{
  "head_dim": 128,
  "norm_eps": 1e-05,
  "rope_base": 10000.0,
  "attn_scale": 0.0884,
  "parallel_block": false,
  "init": "normal",
  "init_std_o": 0.00606,
  "schedule": "cos",
  "batch_tokens": 65536,
  "doc_mask": true,
  "train_tokens": 386100000,
  "dataset": "wikipedia_en"
}
MLP neurons of a small language model. Each row is named by its layer, matrix (up: input weights) and neuron, and shows model dimensions 16-207. Each number is 500 + 40 x the weight over its row's rms, rounded and kept within 0 to 999. Numbers have three digits each.
Before each neuron's rows, "fires on" lists the tokens most often at its 100 highest values on Wikipedia text that the model never trained on.

fires on: "-", "3", " D", "7", "4"
L3.up876:474536599547499435543502468451537502520459543493538508541481521463479481514527461444514431445453494470398471483578440481533446516461512419463544440452499472520575571532557542503466486500454516452527506531470535523467550548504467470515531545535532540536469476557598597578448475560501556477404545544510532498478504479570434472505521502502485587505456503524548527507528481575501503520585542518515550548479489460476510577498511493452562479416542488473504479490516427426539532518532481517487509450487518537485467459478526473504515533472469553537498470540544460473499458519470524561

fires on: " e", " E", " ", "le", "\n"
L3.up818:508462535404542546487502517506552496495490437471497445541503514535493536520496449498532513532437444458411554518501484442524474501437533520436483503476542494454512464426477463535517485524499530479568481545475544529432501502514452549483472498528503463479556529471506573508433515473492482441470455419509512441471509493482419525490585553468556514492523521472498514490573485532597524541523614493505551472487527460486539507475475481519546389480453490497503627490466539519522433477534520514518554506585496544572477510521551575459470499444496491470492521484484533567532368566573561533

fires on: " dis", " st", "ou", " Se", " St"
L3.up287:527568481414524471522465523454509455493492621570492464499460549535520530523549484499511473501426511409494488445498529472526505542473490450492589427462552468506585537500493585517445539498521526426469451485488573530494470486475480457565522514434496435487538496527534478554457544480559577520522478477512452511502572564490524570481518504530475516480433504540539505464489520526586519457459517567517462539509477525524498473452530450451586427488485574490486463495506539424512528411441500556470498407485552481521461507447546465533490538561531486531562489511450488529450522528388538480

fires on: "ist", "ow", "er", "V"
L3.up52:477569580498442520477403512477445517478433526500499507543463482553527534504453478488547549528458563532522502584529483508493535481472483498448492482512471444497538532565454522533460558568445468455543467513589569465449495543529510531564451516373524497543507597480495501526525418509497485491446535513470447450482472477526544479527519483565533514530487474534509459543502527495446532523504538441576517580514421482493525519520533507475488550489451435474486470421450551466482500477474504516517535490527459520569425501540512527509472507488549491553567535512500434523511488528534574517

fires on: " us", "ers", "c", "g", "ac", "te"
L3.up126:615605465501519491501523568486519488500477517565499487489436498488516518540488468528513512499489423506480444443465510423560493478511515498462505438526509450612558589458506471517476526451494500480497547493448506561413497524374523510548505484553482456540563493490421484499502569492488460544484438443483490447435516452545483525488552510534490527509454525520505497422475504524486461502471509508518474472564468510441456499488575539485524471476537539491404538454532466461526547483477501461579458477492500523482438432488477443534453519542546486517468544513494520511420527497535499494

fires on: " o", "rit", "or", " sing", "."
L3.up528:595531474498483551470468514486510489533449472505537479484510513492468482522496528472566544508480450488396415511554510546516415527508521531532465459468485488523506527520502506434487435464462470550538468489441504469536443501484514517493477484540513479498552467461445556505456481554518554498502463463548566462532529556468510518504516493482505528505493505580549475421487522435525437424493505553625585515530416555518479604528455534549526465539537504503443524523523515428460548548553542437478475509533478551500572524532435547436475516536440477542524486504485480438442514506497566508

fires on: " of", ":", "ur", "u", "er"
L3.up592:469515424471487532491426527527529504496479522551491492484548536421498493486518512530517510535624531558457489514458478509538621474512545561507501556501478457450559514502473474492506501483510542487467484541481496465461515496539444466452543491501521384545492472516514568461483523450445500570522535510499449497458497515498535495498474431441547461510480534470496549520496506495477557437456531455477477602457532533462465487537541480472558485538517484486506617468505496537505516479479517526476595449514504479473476335465486554581453505508486523437444483569512480497581583497467517466

fires on: " and", " –", " to", "orn", " -"
L3.up775:544494502461483506512450473478474437525502522474538512540471533513422491520561589448448479469581489437449516507490504460481535487520456486499542474454521566503547526461502536598520542417506473492551489509490507442459497511507487450461468477523486430462553453547513531545515569458502548597480434433485489462504541525473471551499491640494489517518489485522531466501551503480476483501560536516591548502535510457464537574542411472523499514510497546485451503528535573447391532450491531505424521464565517506540497491498485479411471541554498459459508425527530530516498504574526535495

fires on: "ord", " acc", "ag", " ret", " tra", "ine"
L3.up570:579514613437493506572531512489505469493367470572493517512549490566522479507559519457497523511454514473509486454524525473470410481461518557568500438481504589454545520491499528482483480514482532535530474561489469466470529559462612472510478565506502486536534521522487571492487418498557517486499430493509501527517540591443508445519506559513490496466450503462498496471526480522517531441481551430542525543532483543483528528590474583448539500527477537433523533441530499423493425565491496430442533546550510513528487555418509473492487521505472477480506462488463512503534541559437475409

fires on: "en", " |", "ens", "c", "om", "em"
L3.up993:528554566503469521457461485532579492452515502486518460506523570451493562448491558501509477472478546459470503527483457488483425479470533509471517561460503523455530452521503493492491525486457570438510437500470478540508447499585535454471526427484578469444472546518440553501501571482529443496517459513463488510548524502521458460492576492495541489456502493509482433509534512537477542451488565565481519575567551473547477424561483535485463455467459459488496478457533454495494468517533474568519509473493484509655490534578515534441451550461453511493543529615537496518460511533511569459

fires on: "\n", "ain", " again", "ing", "ly"
L3.up638:522438476560489530518508504523507465578512478419465518543512506542527543571606512461509467509530491465435528508519544458578472401494583542455455506487522480509541551553520496509466496472524403550540523510545536519461492578494478490491527504544487461514569458468533534500495476532540498576434569485488514476462585483439500499501571494507434516472501501456447448489540543555464512489555563455475611466519494546411520524509474517475480425475420459429505485549482490556558523490529580497506482506476571466503494399469492490465506517458510481415445542464464504475485483558502547513

fires on: " dis", "u", " ac", "c", " re"
L3.up151:544524597512476541551481509496464416596552547614520458522501498505520487547543491509453542513487485547410455528433437520482515491486549466533516507436551538563483495498533540465570528512444486481447443543515552552485478448505540502527575516533415448512509441489533429552527535511454523493522491458474450476483498511571486534464492510486532465454488505530538571466497520466493515524452481505524461433498425486523483471494532482507559488493503503453450514441476515411536533505494516543516483483508490589495437377507515480517503558446520427497492525498565485561503506593494504507

fires on: "h", "hen", "her", " and", "g"
L3.up413:473515469515515435501417546480539488534462526440503486513503518490498552561408457509490438512517427497491508531537457491503555473483516477444507523511492502482422533523430488512472591466468473502527459508506495443513520448517498454535529543537515493507500513558618522505494542497546511521504496410520526471495520506517470568513532527578418517490515437499597470520511544494522469454525490484522473509489507451526490482631531508538490498517482414458536497568460574506518493497580531486498587450567522452481470443517491529466465516468522501506542534457539431448507500531568472544

fires on: "rib", "an", " includ", "|", "hen", "ab"
L3.up224:521505483489505442447513518537483470591463550548534492506519518483518518516502522481584488590539485528466547532503473491588420522500464468482491465488396531554464543519501502506501527496572509441545531498583547566445462458522491484559543498480496514469469501552405499466489521479549442551515482524474482424459580494471473482509523504503456529483495530568469503447451545477506567505492490596488518501511483560495467476513558522542486412422524505489470552422512518500532464468554533477568499481528446519517555513510515477420488499511557497486556495513476558491513447506518546422

fires on: " loc", " comp", " al", " M", " ele", " b"
L3.up544:494502532455552508557545465558481473563491553483512400509457504449480496540515461479476445496457558524426414557560405466453495495488515483522516548514472504484492499500536500529500567511423525529549548524547517525482457544558530546513477501487484473520446541498502510523490524549596584511512539470521524474518533493448520468560515558459467525545475547546509498533476516435491491445542542537527479483455508510494542523486500549469501403441446459504554444512481523471511488514507417530534505452502475528466492476411618520467507531501475481608562420577489503533506561543544497428

fires on: " ", "ol", "op", "oc", "od"
L3.up49:499507462512413470484515480466454494487462585502501487465512563428498494495441498470553490550511496506464456555502529469470541516453456450515541482494467458481525494490537540515512615450499513460469393514518506459556478512579471555470473450419463436462450469451506480520490442460552562427558466542461504493489582485492471511554549431514513500471474525613531487482426452548467524532405532480504544457514527511595538579492546472440516504484567502520527495385479511464498506511523494569532484491525486563504583486523422521520498514477489491548538507534542484435448556507538512529

fires on: " L", " F", " G", " B", "us", " V"
L3.up69:458545437534476441511486555500477453595468563560486495519476535522537519550466535540508555507488534451443502518501447441522409480410456479451560518489414475517570579442521514562406483542534457467507488511513522532433427541519492486489499517495566523518484518579524530473486482476558567473472551517499451511466577571489561446481545537512376495518430404438480494508518476525517512459525487496467441468479465445481408506551512492501555564438508469474491486535484489506517515507429436550482524468466517463558546519498505577457481527475547517509525486501514531462519473529512518448

fires on: "ap", "ro", "m", "st", "b", ":"
L3.up651:502508478530431530523454450489514524527548517548499479514534503482470496517420522513510507506516582485488552456484532515429483465535419548457537482465553585512483459511475592516497568509495538479508514510483508442456570451513440409537449466476464466471517514486480556505493494476466496553435518504429473500499476469614574499468469485545577534573486505520459543521521515486553439564539508447521458511543419545514502460510477499536537460534499443517483488470509453528490488450496456485581544538515467463521532483523566497467505534487543466496494529475491529532465528519445519518

fires on: "ot", ",", "os", " to"
L3.up622:558562527528509449553499485458526424526498586575553519527508495579506446550529443529490469483504513534470511496516515489471470511538487407527623441472468487532553490520456567522493477434420530491498494505520543479590515515457497489518488530472484501492498493467491518517513465491527528545481493513416467512488481466496517524592582585495415509485469530574511377515466493501502480549567476460510505503515462481479516521555447467475540570418446512502507552485476503510485534467505495486469475525499512470530510433362423509506494532467476486568514510491508488449427404449536494439